Weights of a small GPT-style language model, trained from scratch on English Wikipedia: width 192.
MLP neurons of a small language model. Each row is named by its layer, matrix (up: input weights; down: output weights) and neuron, and shows model dimensions 64-159. Each number is 128 + 32 x the weight over its row's rms, rounded and kept within 0 to 255. Numbers have three digits each.
After each neuron's rows, "fires on" lists the tokens most often at its 100 highest values on Wikipedia text that the model never trained on.

L5.up473:116070078170098113150122103177091110096129110084093167134113173138139207069149169163081122094158167138138079152142135140061155072134103090132131152128116146139134077104143137140174162083137083130136072096145139121087108120141147163074143150132038081128089138118149145076117167118154097145
L5.down473:152129158124091156123127069111134088122139130074137144169219154141057225090145120160099105128128132114136094165119139141160105121166112112158118130110121048127064121130144160160102128105115086193116131175144196135108131090124113161161138081106105164103116088153119119139154081162138115164
fires on: "en"

L5.up219:104164092167124104140103141115162172124122216170179159119161134144171146145130130117113123104123103144115113135141135140199127120160086128131143113137077097120138116125120116131074196188125117153160104091152090146147115141151105094129093111181166181079141095129093170108087143132149091109
L5.down219:128107114136131176083088138109061156067030178141105133134134097104113133135169098129156106139133178098084102197132106171081110161161180153153120146111149156116147138150107138183121120180119192113141138127086078085137116148213119154061110125147153141122157124106126184126099116153115119154
fires on: " h", "H"

L8.up44:118171076124111114078132125129119143088103089097188143107124165195121092179134102165085119117193162132189116185078124117167140182126109142106148087099070083058114134165136102108181156162097204105182149154119077155148122121092138202118095152068151096069150151128170059168119136085064105137
L8.down44:164128143088117137087122176109140052083172125111093145147109106152174127147147078172053076152211166170139171127171149158130159165080099109111128119120107134112162137096125154150103114111111083179123151064089151141169087148149096146133119143177179126112114152105172171101193133067053175121
fires on: " al", "h", " of", "al"

L3.up367:087182107126130162101095128145121137183106151144151189075156127131084124144131171074072131154097122124109166120128130098096123139134102103076173123143121165114128167086185177189142174111117116134125081068080186140125136098156126137130138149112144124125156070099107106071123190091155120149
L3.down367:165126046129140077081089146100068118138070163139137154098133135125159183169138135123144156172138111123091136119084121045146153111141138152107174105125163160075122125101128140192189190179144115111109115096094177138055148126147148119115160126144174145169168070093072144079138195087137159120
fires on: " Ar", "ear", " ear", " Ear", " Char"

L2.up225:079104065175116166108130196116144154168185150117107165144111154147154124122150109114142131111127180146056154149122110105125165150108153101195111144101112148086156135151120147110097058073098160105157119098118122101133105153165165123120065181139161163085090121114149123115142145172135151114
L2.down225:135086106134170126189153190147109164156127113084155111212138145134110073095100085134119174127146082153069122123134128096047154166094091153182082181168089106140082137111149130091164102078134130151121093187118102096090136112153161129156095146155151148173136129086125110106144122151121102119
fires on: " im", " sur", " character", " inv", " vis", " Sur"

L6.up481:167144055152174189110134100123078080092176113114145091147132136128106097129142114089122128118190156075125062152065144132043185121132137137172160089072133159147156092160080107076162201107074149158149097072144097104038116140101170134171098136114082092076198110122126143111204105127151100187
L6.down481:146169136115097134163149110087111135155109130181127155081165122119176069079168091153087123184159192129162153156108125074160185097081143141172106151183136138108127130162115108121086169158101141137170153114147072110069149106089070100167176090139137099155124123132133089143129129139128107191
fires on: " New", "ed", " The", "ust", "ly", " the"

L8.up395:124087140116098121125104164174114127111133133139161158134137171148100171184104140117106138140157105139159128164084085070153166108123150166146127180105196087135136085124151186130110054109122071095138138122079147115153135102142104146158088138135133162088081101179104177096086141156158099195
L8.down395:129128159173160102160147134134097103163129107132137120109125147101111145138138128139193089134130179139107162148108099130080020154140117135166099077062134112155125135123100119135181143165140143190134093066156143138112115155130108141050181069073123137140192123059103136181174120056134120130
fires on: " g", " k", " gr", " w"

L11.up305:145136104106115159131149108159126117151131135170150138173075161069133115200124172080063138183088125184161118095203096174099151064107094110167090129138091161147143101125134165119121110125187142128173115128150132099114088127125162096125126116129148134115105114132176114157156110139202133083
L11.down305:134098168148113096091124129158117139065114185132145147103171115171098201112112106155090165153188246156162155188087129172171076143107146087057162134159061134179091111068159209194141108070146124112107190136171105162145159160120093157132130136089131107112113108087168158118151125184131131123
fires on: "2", " the", " The", " \"", "3", "1"

L2.up235:144115170148163214054119173108119130106195138165131127088171106128185175169144101120118108084139105113149082103119099077168152136114128076052144086170162152047098118123111187105113144125074205186177107123111125150112110106132142074141119134134125096110115150127161088150171099172157143130
L2.down235:139096095100111125123093140120127141101136050118159116115117153158177138109157132122096124069167139096185146129101116130076140098128137101158150123119125129081128133087153123027182119131143171134107146103129120107111198185132164156234096180108094124113086137103134089143063153145135083148
fires on: " The", "'s", "ulation", " His", " met", "-"

L10.up157:099156078171123093115180097175081188124102114103134106112133161187160157105108103180156134146114104114160137111125135082179127169032122104164125114114134134121164190135153150100128146123116073143141160086120101098121124076103108053082108123190121150080125072088149110165116110173143127112
L10.down157:123145098144118133101145115099123150158091132117130145134130173121129139114157085110108115134140089075115103089145129101106131128123130138131128066177124099101128150151181163105092189105174134155097150131132150145166086155162036052071105084116125133136067162153080118139107103163074100223
fires on: " r", " R", " ac", "ul"

L9.up9:125201154126072128120042111125141106130205152170120141126096194172138167177102134199105156107106076157218135095109115112132097088179119127168098080150134138146123095126104146142119104089131109144112136095176106173150099131153092131169089108124161165139125125155131113117116120122118101117
L9.down9:173140161135117213143150109135072081125104120134058187140126111174149190119145157197157209104109122194181193104069167113110088175152075112124125073139161153148150132161094117174177164070098146191139117103146102114129079170168126117129123073131139116141132156098101145134132131076097115078
fires on: " g", " \"", " em", " s", " com", " f"

L10.up69:063143110125187083113162132108088125126121150167119165093139168096115070110149189131075122143123182148105099102057117126140141121127134055106147126150129138180124147109093128166156097103093126169123165142173132162094110118111099146154150170133178117117142162095148072109146149076139098130
L10.down69:153161091080162208091148137112136107140086130114134109135143140133111095058104116121093107150207147140130091075075155126078150113137135183066052132138157114137195142122130115123150140105071138142124118119200098159119127163164117180165082160099169140091123134116108148170174092109156136143
fires on: "u", "ud", "he", "il", "g", "ig"

L9.up263:138110084177155063100153138114144163115123141135115099142159137154095106152115120103087047120090133144158074126082136150160123135099092161137173125137097203067112095194105071093174057160114064123099111083152144106117110118104206118136165139142089153171185155115106141132044049186181102073
L9.down263:107136154092139130134169171119102139042109136169180198149088132130185148118104165106105119111136138150197148120161158168138079079103094077102106138147164069145121094162171148113119139114151137071145106130177128082144117174115064100118164162112084086122140080059086224159184125173197187078
fires on: "r", "em", "por", "ov", "z", "our"

L8.up303:076093127175173071089105154129129131089155132143208113099125122139137158197077117208083116147118129146180156155138137120169136106199130138096130106049105117153162144042131109120115130168148126125158129120122125052149104154154137132129120111155172149099151135138079145170145133102111143112
L8.down303:128075157123091150055109132106143183146082130126116122176156144123135161121075121125113103115132209082093118134123145149135163106178159134156131120072075107134138141082131103099147118188133139186202146154106102121088092128122056153172125098146183156164109095115103160078101147153146111110
fires on: " h", "\n\n", "h"

L2.up164:149175122102151134044083096130114120143175148115153141112161116145118185134101128082200101102122060104157126099180162094147120149113097147045109153146154133105149145125129125137088108133051133147102199116107155117213128118136153071140135081151125114135108081102143140139104145173127154110
L2.down164:132171132151147114055128089089148158148149132118175211113117132140162153079170133089165171121125123102143114102180170116153063118161101137099077086149099144150119107108149102120108090115095073114142127120164167199147114140132140096126115135123203194126140143105164124168174111140091145082
fires on: " en", "ode", "-", " k", " se"

L2.up538:162116092094095132156108124119120147109142117123167146111187158232120158089104156154170140201088186121116139170094072096119128153158144095169146045128136103138143190124108158148153131120129131067134114164092154162096143139205084145127135115135115140102137160124115135144112159093100119065
L2.down538:103109104113120131180127133170104182134107100124121114190149156162137168126163096097101166105119099099105077114111084099104135116087119167097130105090143189132141162162194105107128138114119148188178175139192138082131118120187140115139148123179141175156050096131061158165125110065131085109
fires on: "amp", " ph", "uel", " Carl", " back", "oul"

L3.up557:141135110165059112144134112107055080122149112132089154138139125177134142146213142113082147129150099175063121085146126095093187140139106131137159134211133089146098144139109114152135113160104162148148176135098116174105119138209142130075116119117111083074145148117148129080122155176102192139
L3.down557:114101166135145111150131064122143149137123129143061142174107111123105097124113187155107151142143126121130111047074119122120188147184143176099105170139095098149121125103134176146188214126127129172158114156084128165120145104148084133091195137109165109127139120104148105125215155175128116128
fires on: " ro", " first", " r", " made", " cur", " st"

L2.up389:158115092120115146159122165083097112110129126187086152088151088139104174121138158137133089141112101101121127166157067195164154125140208126124194219152064104133056143098103092093107166110103111129088112113134119117161133076132124139088110071074086100124167122187170143142120127146132169098
L2.down389:131182127112103157100083114134136120150151152158048072111141068114183118104140113139140156112105122131126133092081119220138158086145156128094138132052081122131121161117124109140140160106129167106137106134157139098131113145183135117138149075047166116086172111148109138115067120130142128142
fires on: "one", " there", "ote", " There", " these"

L11.up478:086196090127075122175101177145160162128100130147141103114143116099116142128033173160123086105183169106074147053104111140127146146175143118160149255114134170119144132151145121156144107128084095128099092078117175109124135069105104126114109146167148129180120126152086126124095192143080136124
L11.down478:119148128125134172143131170064101156159123131117062146201113153050108131128085167081125148115187131174136048079174095106107087172175110111175052105137121110171119133188126113089117077157113179157136106106134168168090107129135119170135149089145112144153164155173158140160152100131129121129
fires on: "ul", "re", "ou", " re", "e"

L9.up289:100115139136165137144143135188096081161122105058108125148115159107147156146131149086103059115121136126155119189138152092071170128214113078114148165128102151158151108143134155142158143123160026152137086148179183102162085132167066075122073126178166115092146173158124157124146132069144102157
L9.down289:104169159107113165185130120143136159128152126129107129128139041171079131097106112176098157147116095110142133116117138143116101135131143051172149130152102158115170090164142026153135133173122117188166139136129151199107170096144137159087062159144130127112093160154147101111127102123129153181
fires on: "it", "0", "en", "g", "id", "ij"

L3.up488:080109114079119151113152166120110123134151149215192134133168113132148125154153200130091147090196135117141142158145107125185139068102103101170187127087089138150107092154144081101076191147146136150170140154133058099078137115113148115132131099132070136097153174151136108147153135118183155091
L3.down488:186133135159070143127106060101124142161133060132158130127134086175136085132105113146135105135120131161142146146147157097165110111102175137198131135125158147144122170148077077111144141107192095176128153145147155116072145033112120132150112125140129120125102122124127113134114151141111126202
fires on: " The", " his", " This", "The"

L2.up405:180129144120113166136055124120102125164111157107133186169167131116079152159111142147191078167133171106101095159114143162136124102103122084084133134146152103144137142186137174127099133124101127111131118139091134106135109133163162087122154117114125171157162075129111161132134124186123092061
L2.down405:127110167114126144087066107089132125103143126143084148146125105094083200125204129106139031134110175109103113102167121134150181065141149150156128146102120120135175148134129149116158149142169181093180158110092131143183124208123161121151151129120122220119170095125133161095135132185126125087
fires on: " Pat", " may", " Tom", " elect", " Bill", " Geor"

L11.up24:075142084100053168119127177119178112141129142150108202151100144116110149120101142126084083154112155130188113146091040165169132173125146156132133095136077162128139138062132101147129122105111161117165133126117131110114129086154083152084105098194159131114143115134144096098124097123147117133
L11.down24:134105154124142172141106102157091114067101073072116154094162103176161071143169147038120119180172161097103111099137112115132144144144112137168106136127113158141066130054136121129124126131091129140212077158105130085211144161143125183089155148098127166142163138096121132114163179104106142152
fires on: " re", " tra", " com", " bel", " g", " res"

L3.up356:136148076118115080086138136096140120125178140173149130107091134087140180190220156144183137127150112122173128105160083113121123124132115121076128074084134164151154120123126139185140228116129099115121079147135107127152056098155179112104047083154108124110142200147145124078131088099126118133
L3.down356:187121120114109119114103135106055104093108133118147090167104099111126106132202161160121143067154122148185122078142169133139089157098105139141132112136171147164139173109145121148073169177167157174103104152136125114173109143192122188124116130102165138146102157087137130126121029113116137115
fires on: " g"

L6.up43:125134114147115132120131099172156136153163139152136129125119141149074156115102116153142121154141084077092075152116076127122199121096075153105113135098134068091163087105152146147156048134141156115195139125137127167166126090145133074113152133146171055109131107115122123149103156078089158119
L6.down43:163062137109131118169139138137132126099082116114111110090146179071097121109154119130133155064147166130082064129116150104157120146149123137126093134149137113081057128190139102133075118047139133119163129154123150174145076097146085135062148148161131096078145074099149120126175155149107135113
fires on: "l", "ol", "e", "ad", "o", "m"

L5.up196:188127148167108151229048109123126163148130191115119167133108128111073197120075134137129090162184065123084123105073166195113140112091130110129117140128071155158142165130075175129100153106100095130121112138119101089117146152176105075094133141165063149149102159097131124143148113110164149190
L5.down196:111078109120164147147114164145122107083123077141184120124094150088151107116126146125113107110135103123146059145136159108144109083113233160132054156172091097093164110159045076140191138117118125117131129120140130137121137184109086139142152195138164151092173174149142143155124227148103112166
fires on: " D", " Ma", " Pat", " Tom", " Mer", "chitect"

L8.up571:128096109142157073137155154129139170140158130106099127126096175105118120180138140078142149165114145104061205115129103171122136146128098135138076187110144113075142128100162113087098136093221092086169105112135122149166167135143177130108125174162120126108118096143152103136165098108133139095
L8.down571:077107163140109119108071119140115150163122108152162096128129076166102199167107094173144191109148178132065167111164123138135116075147150111140105121158084170130077107155126047129145088100094182151150171140128137151124157092133088112117135110139102120077080107128206141119104167116100129159
fires on: "1", "2", "4", "3", "5", "8"

L5.up89:126136156099076097154139105120154090121161193167167156109135160138117111117141102146148085145177133074120188136107123070096108062150075112111112142058029081131159098160148135180085164144201118130158127142123136136152162128107106158083104116100133149121118079123106133145163196154096104081
L5.down89:136097138119063160128139152113078135102107102110202121120167151172180074084161109162126177147186118109214158086116134102167128111127110146128144155131064139108177111106159143183058160167144146150104118130129054095122177127084092131184107135128117129196171132116102145112175122099072111144
fires on: " Gu", " gu", "oc", "anc", "ring"

L2.up504:119120189040088083125183116078158082156151163171133169109116131139165113170124131116118098080132129110118140149121093106099061108148156147138107049089109075115134120115120089133100092139142144116175124099110102106109110160145158159189107115210160135129151127131114131115160118146089197104
L2.down504:134112163068130121143205071124112081099149111119124169108105160116148129140156115148117134188168114113123124199147106089132050118143121076129106138110125146125127101115115153162086160113172142124149131131136113157085114050125144161096151087222139095171132128128101124097154084181110151192
fires on: " gu", " ent", " Gu", " co", " t"

L2.up129:099183175067127130083121080045078102148168159106157105129127065144108118103141118105176105118086121110145093108139149146147149162095164154120079167130121077103074150074179112138150104140092120110133146180126107112225083142094117146047166198199127153054154142147186155109139127192137147096
L2.down129:126129136107133112120159099092073142141071145093138120108115000171126120125122131076137156160145175161079118101106180143164134145165123126182077106142132078121129151130147095166116145096084111189101134160171124087124115165137120128097135158134117132087145105120134109119178094112162145127
fires on: " area", "ity", " place", " water", " village", "verage"

L6.up466:136097059175125133175127147141144151127165087080084157108117181159108134134138114175105054167150161154105109149087184168178147098142109109109081137147065133168137095159137123138123103116118062168147120100117143181100172127126167153074148153121093110103167114110199130099071157157093112152
L6.down466:165164140103180126108119085144164098111162088108150172186128158146101143065128125171108090071103176196107166121160131099148113148099124193174078140102066123169112115134143104139152103135120143167106111114121168132105128151128123163103131105139066134189118076120127143170099109156095106197
fires on: "en", "ra", " Ben", " Mer"

L9.up327:086122155141087163188176163175148141103077091130116118164130091143089165147136132113106112177155068106178088135135128141121116182144131096137146100068127087139049146196167096110199126129096136123119077132169104171160151125134162059119121118103120162082107184100147076085113128076068212149
L9.down327:077108124115153117151138129129138111098171086120159112133113152198183137182131150085176151126135112119110080125120045105112126103099108119158162066146116099135172152080146088167135094051153137061135167123132154154115122141143150143063190172133180150166144092058137160114169113116125123123
fires on: " of", "m", "n", "st", "vent", "mp"

L5.up221:137145123191133124123119124131093121139141170073093132095125168191099134128083148191123105131084093092136107137138109128121137149119120149097107128180145130152089072109095143129152123107173154187092063080145135167144108120160091159122147130202123083103099132085145143122122120137154129124
L5.down221:129184149122140152104155107093120149071088168171046119102078021156125126082161132176138124104098137147146092116100114133109111145109185113166139139143110124166126076070074090161112122121125164108084139136119083139063158116132134126117166149178148153146121169070132115111169148120099174130
fires on: "o", " de", "os", " del", " la", "es"

L8.up442:113159160147127141085163116142165149159113103165089133074106151166153112133131134125141141112179155144156085138132168097104099149124145196118073184048150153091191112080090160085107118102177093101169144106121124129166176106139150122098141088182176051107123132148107069070117153111128091128
L8.down442:134126137143121151162133153150158098124135071167154076146145099108128092136154142107125172201173120152105171115136105111182126139099158101122105081119095152142123193141159078146140122127131158119087144082121140147079137164127085128115064173161069113142134114108142129111172171141061126114
fires on: " |", "an", "y", " ", "en", "e"

L11.up47:102087130088094059122091129124172106114133113144137096119100116192120151160136107226165150071175108083140097195133086080113095096115095205136165132150101115168103077126152101120152130172099207122121091121129054170178099158143118139179127108149135144110072144135164130135074185115175113130
L11.down47:193179168157134138143073154111120089122142160117084126127113189134151104125083178134103089167150139174115148105152124060168145128132155110158172178077199158095130171128161131128151109106132127094147134106133170156159108103061100117133211144150191168128136125167128092156137046085078109090
fires on: "ing", " on", "s", " al", " of"

L9.up372:165083106179042121104132144172118137137136051091092146144086122134084137175132131137087116084125131174133135138103147091152116132077198099156152139140163129079170124116161148071109165136074161117164108123097123116120095098108179098061112119163065083096149123164125133125099142173145109136
L9.down372:116103173105129107142128128128129068193125161104074122174149180161120127152117090139128126136115121126069097142080117122174150114092131147158131087104143118102163141136125197158127167091114141125101121134149188069129126132107122120089142107186173092112137087152124173121000094135094148193
fires on: " R", " M", " r"

L10.up187:149078189101065154079061110110090217106059134127129121108054141131134171162146128079143134118137122117161181100109171086186151095116096135084129121098112176119122129157100167105112097109148126125098146081114189118202103136102094164137120086217105140133142141099093115096104167147147051131
L10.down187:146142122156166119071125148146119113126140138130110135143170101074148068101120146124174158153128130119178162114096152128161098086119107137128131103114110159095165149093189174095134138164086147118151100140152135115118144075097136126112128155134122124120177142173128133127138082116115104050
fires on: "at", "it", " cult", "oc", " an"

L8.up121:087104045139096175173083100161128108123176130151187106118085200079135110160158123117083131166152142124201148125125080140053123154102120117148110090089124157060093114174140108134078105169119172132167119118160143145109173159160135104116084124136138130096086079122148133147146130153083092153
L8.down121:138164135076129140145125136126087144142121098127167103114099142169127197124128117156186178124121150069146106091108082140146069158132104128128130122137118092072119133019149132133116128095070147169118177170090187117107087103130128106084147091140128076145067127128155119108131121188096137085
fires on: ".", "S", "-", "M", "3"

L9.up460:129101122150115135114126115166109121168157153154119154053089147191077090184143097132109161111070120114087074160112156114182179131138184094109125021107144112155218116123103098108151143111185114139176075134152184087153107092152133114121106121178129116057114140083124157092122149120133169135
L9.down460:147114140119118145123078115129163094089123160120132090095129180088105136162168125097216088107172128173122186131117176093199139149152106150111080149149153081107130136133208148140166094139079096084110124103137136129168134190120129107138087145142100076142180103181069136108074097118081128100
fires on: "os", "a", "o", "at", "m"

L8.up527:150095162134116179142102120165132138138147101157155065182171119153126120186163147164046123148138165138130112029150176162119160158182144101144129127180045136106136109169120136122067128102120124119091133189125125075131128080145169081213102095125128141117126045127120089102088138125107141122
L8.down527:104157156107110120105086178180122117152118174131152086135089167123141116130125153173104143137114161112072106159197119146131175140113211163139088143109124045087131086088155123126086100174161068146090119130156167125213144129048110160152122107114172170176135165138154179126132132145093103116
fires on: "t", "y", "ou", "ot", "it", "ut"

L9.up338:122172105108157133123102153115105140163141142122122110123178138131132138134230187131118109171104186114126167171057107094137112106125131079126158091057122135153118188196121154104117128128137097166151145116134134113153060098115049135133149138112124146113113175161132107125130168082139102145
L9.down338:077101110169112114154162210144110113131164154131134132147187123127101067129143140112090116142144081119160217085116076154118084155151117108095115124103117111137132126096130163121133201118197141153137166141138108109132139158110069107138112124223086123114129173153036129144119098121136095129
fires on: "g", "uc", "it", "ul", "ig"

L8.up520:140133131197138195112126124116088159097110161104137114071139129236141134151130115105172141089061060100059059162120109106125097196110110114107112086123125118143156079073156200088160121156119194119153092103137125147132188137141120133124099141133124109106105160130133113152130097147094138187
L8.down520:171103165066124062123106213102113110140087160070094084126084192088102155142141124131129112053080136147130148145175115129128094153137141096132125128121110189103123083174168122116195064093141163195167105130133157182127137104161139174147107159151150092139135102093116144189151084108135170130
fires on: "os", "o", "an", "ad", "c", "s"

L3.up554:110150122152102188151120115084123112189075142132085136152129158157125054125150136127099093112067128122119133163128083120119163156060156137170128172100099166157124180097101093120145143145118093125141086046079140105120210110137175104139086178123130159094121166134143114110108146137154147080
L3.down554:130164157093095121138096103137133107174158168122138124147170158130095102112145071152114166104128098149084054165144131080163214099077155239155099144090062163126107160101161096084183079097142177119148098125125103126131131087144072127122131101113115134183080133136090114158113154152153119154
fires on: " e", " inter", " vis"

L8.up115:113100112171153115169139124109095116097143122163166121158137091097096161107102141166151068134152109113114106133136137112079095136170071099200099116127135075062138147178159126147112169166121182136084106144113114190150129146124113081140144146121153096092141164167134084098059095079145144084
L8.down115:123136114160152157092180142126125145139157120072088156166133157125085081158128181140135134099145099049120109189124137099134073144171114106119121126112164168114084144208099123145177040101111123125121150160132078160096136078122137129093103090130104100064151084112145079057184174122147130201
fires on: "m", "n", "p", "r", "s"

L11.up394:159116151135137107114066130116094130076097173124136115123146138100139147220111121181129105067139106141152158162140098129130085124227125174170131110108116208150150145121168118136147108155105107072139112109149110145084112122120179149086187155100139182120137135140068071045068049107154107115
L11.down394:170164161171121137123115136114096102087163066106080117147073113111112153156128142117143050128158160127142093158071074130104174135168089131115108137078171163176093155151109152169090137093111121121141105060119134168158144115139087060118186123135154158157106111111063163126181138061138107174
fires on: " g", " or", "g", "im", " and"

L10.up416:151177159130099044130129179073138127088159153138119068164134129107144142133124126096092057162078137093078099056087172132158140117104140145189154106101098148127097137127134122172116141141145093036129133126158166109147107129072145131122117153165030148162080178114131122165129130087158112143
L10.down416:097117172100126159166149124101151129141133063103115150153110127102114117092200079091117125083191134107112171139164148128149109189084116100088184143063133163163090134157118127176078142137129122158137129134072112088134129185110120160157123141080099106097161159095074092190203139105083117092
fires on: "0", " For", " Th", "em", "ore", "por"

L9.up112:114129114114101183129137123087129130144148151156118131145173177082122103115124095064135086132139176163155107158135152150113133163075126061130111103125174153045130128117170164151099090186145202152158103098082158109188124129134161148132116149178105121082084138163148129148121131184087000123
L9.down112:099084110188164153119120068134104157147138145116113156135146106162154097097134090221132142141075121107130148102139182113162131162154089169164113157140061120165076073138169152162115103145153100139142049140156106155079139099122126119105135121115146073139058088149132157109106061114085098126
fires on: "S", "M", "L", "N", "9", "R"

L2.up551:160122068104167110083158200103117138149107113117061076165097107135121147133109168175092132090130086144119119097149109184106153157183108070108074201095111128105100151133158140077123153107088094149139151125036138119191117107135125162054163158131085141064160134165153188100098135118096136119
L2.down551:146221090119140132132131109109103144177096170046097127126125045082108124067178130145162145109132159089150122133098152149121144146182107170130086088096053143185138198122126161120132126145075157169125110138127067117111098195109105117106173129121143097114124144119116108135124116127148168103
fires on: " area", " there", " site", " There", " water", "ches"

L10.up72:150174141149145177146115162184172197109131151129085134051166165141115095110058113128158111162123130171105128130099165108063134149141163169125075088137157145106108173163173176100066130076172090121183110118193064136151117128125156118172118069121109099004141159128126085116127161077130151150
L10.down72:112071140139118151088167155133115088120084113231157146147168160132154089077110128064078045158111149114204216095136141158133140149117158132111106124087117149088142114154118100102164143133101103163181141147122126131138112117115123132155096121124118079155125123072134119174127101091128119074
fires on: " ", " |", "s", "c", "p", "u"

L5.up322:143162146146115140143134109115113102161125119103141180046099159165106086113130210094109167087076175083156138144132136090126142087146135142138194135202119142047059123163159133172154148144191107101151150127107181140091084120148122144108127114148147152160154139124165138119189141088147170151
L5.down322:141129103147159148067134107086107136125164105166130134152099157148074124089135195136164182177136138087072107126146123099186155130155103168115117095163156087133142115213143125160185115052096119211153119132166149109125130139128154164128147086166120112149093073110119126108135092089115160135
fires on: "ip", " Che", " ear", "re", " Ear", "che"

L6.up267:096093115136110119113077140159118128092149159114159101129092097149102185189109156166173118101165139109172091047134125208093141167182160163130118103113163136162127173104142160219103161133103050127130144112085139156166088150173106114155111123107089128132135148169091174119072123102169111125
L6.down267:122143132143064090163086113119110104119114167141082124154106116104081155198137137200179114093107134153141134070088092153124078146141050112162124118100172127185126134138140100167149208182112076127065124162132187148096093170164108159113133123067173154141123145128106112140125094110112132167
fires on: " G", " g"

L6.up133:172163155110097125094079129172132135124165164184142100122115145130103125123129118073142091161168176083088067100100162153158172030129084115070099145087132078091108146107134135086146146091163147139137120156119101178159152115105129099117135117148109134092147156113136170161169152117117155151
L6.down133:095145131143123137168124143141112120140154120151150121094109156140125089168128161131144093171114159130082088137105144095144065141055181104169122108095131101108062147152179135171089081123119130158118103154088146150119097100123130078117169076150084118128193094145137149107201107180182166149
fires on: " the", " The", " named", "The", "ull", "old"

L10.up437:118134084138155130145143141126148111197089160145119106099166103091136130121122178126069131121251140170074195132094099164071208094038085184169166131115140121075147071092162120089175125141077095080083110077150117143144142091156112121097090109133119165117141114179140138098128128172108107158
L10.down437:133146110080109152154156099103109143232094101082122138138140177167112112179137107047136127186145111093120124094096147117159096056142158112128082188158132191127146126141176201181159131107089116182140093077105167140091114116119136146115155128102161093126083146140096118147120091188070119139
fires on: "l", "up", "e", "ul", "b", "f"

L3.up237:126144113173176189090151170130142134106130130157155120094134161089169152129132117135102093078170139048147095131122093122138134075064113132112169121127135090151115118156099089129150133109122161151110182146100093183067116130142159077154099123151144107027137170161123158142129093101164186152
L3.down237:110181158129113123125093104139128141117147144162155106136084075133132147155131121144115158192117118096141136109124140107126090127012141132125157157136172145107135225174118114082162095117157152146107151138133145137046161119129183134139158105140092182148066126096114150124164110135131142108
fires on: " The", "The"

L9.up430:075106108144145115108041151155116132124137158088144166100133149124140194081117144153099100083117177103136108167143091116202138179112153111148070125106073153172090112144137095105118140119108110153117178123131153135151087130172154152142112174107066101143094104173160038133103133168192085146
L9.down430:157112070174133106090118075170148116123127146115153184139150138131117156142144130142083112071162108109151120126156139099200097095098095133109142103212126111105133126145146110104132132107164161130101136146105148200110197152194131107094048104124127139126142084141153166127151063112134118155
fires on: "en", " opp", " different", " as"

L8.up113:116117136188150127109138124108120122116163112099118070099102123082115135156147217108136113166148148128232137177116108117095141131137160112105152186166122125174107057136117106084156142129115138128127121122148124093167137117117082135127112139175129099083104132142101141131071162135127101134
L8.down113:114131109161168167109107112162125119106066077143119126065198090201146099157123100128137125066089166133140140123123119111133133097097115123070100110124146109083195130082167129156142108141088166066138206181143147137107060133081097100125126118111095128159073153116142136058131181127089103167
fires on: " on", " to", " in", " into", "ved", "ed"

L11.up232:120100120095175122176093136112179146114155163099111111111169125084130101127163163036089099150144114176088188106169144125141115159165117129113140135151111164152154122092131143122040120146121100137106174137167110144169118151142111078190074185108113126118166109169102129046154169138050151103
L11.down232:138122170096088103096095145103068086124118139146120144178109102164120089147083108137135116174134152125100096077081137145116139100115122120110133165095158076067090180082098174159143131161192159104096105127117128190145085086157109164171122093078157115139060128127135143130156155133144101074
fires on: "ens", " l", " L", "|", "ut", "t"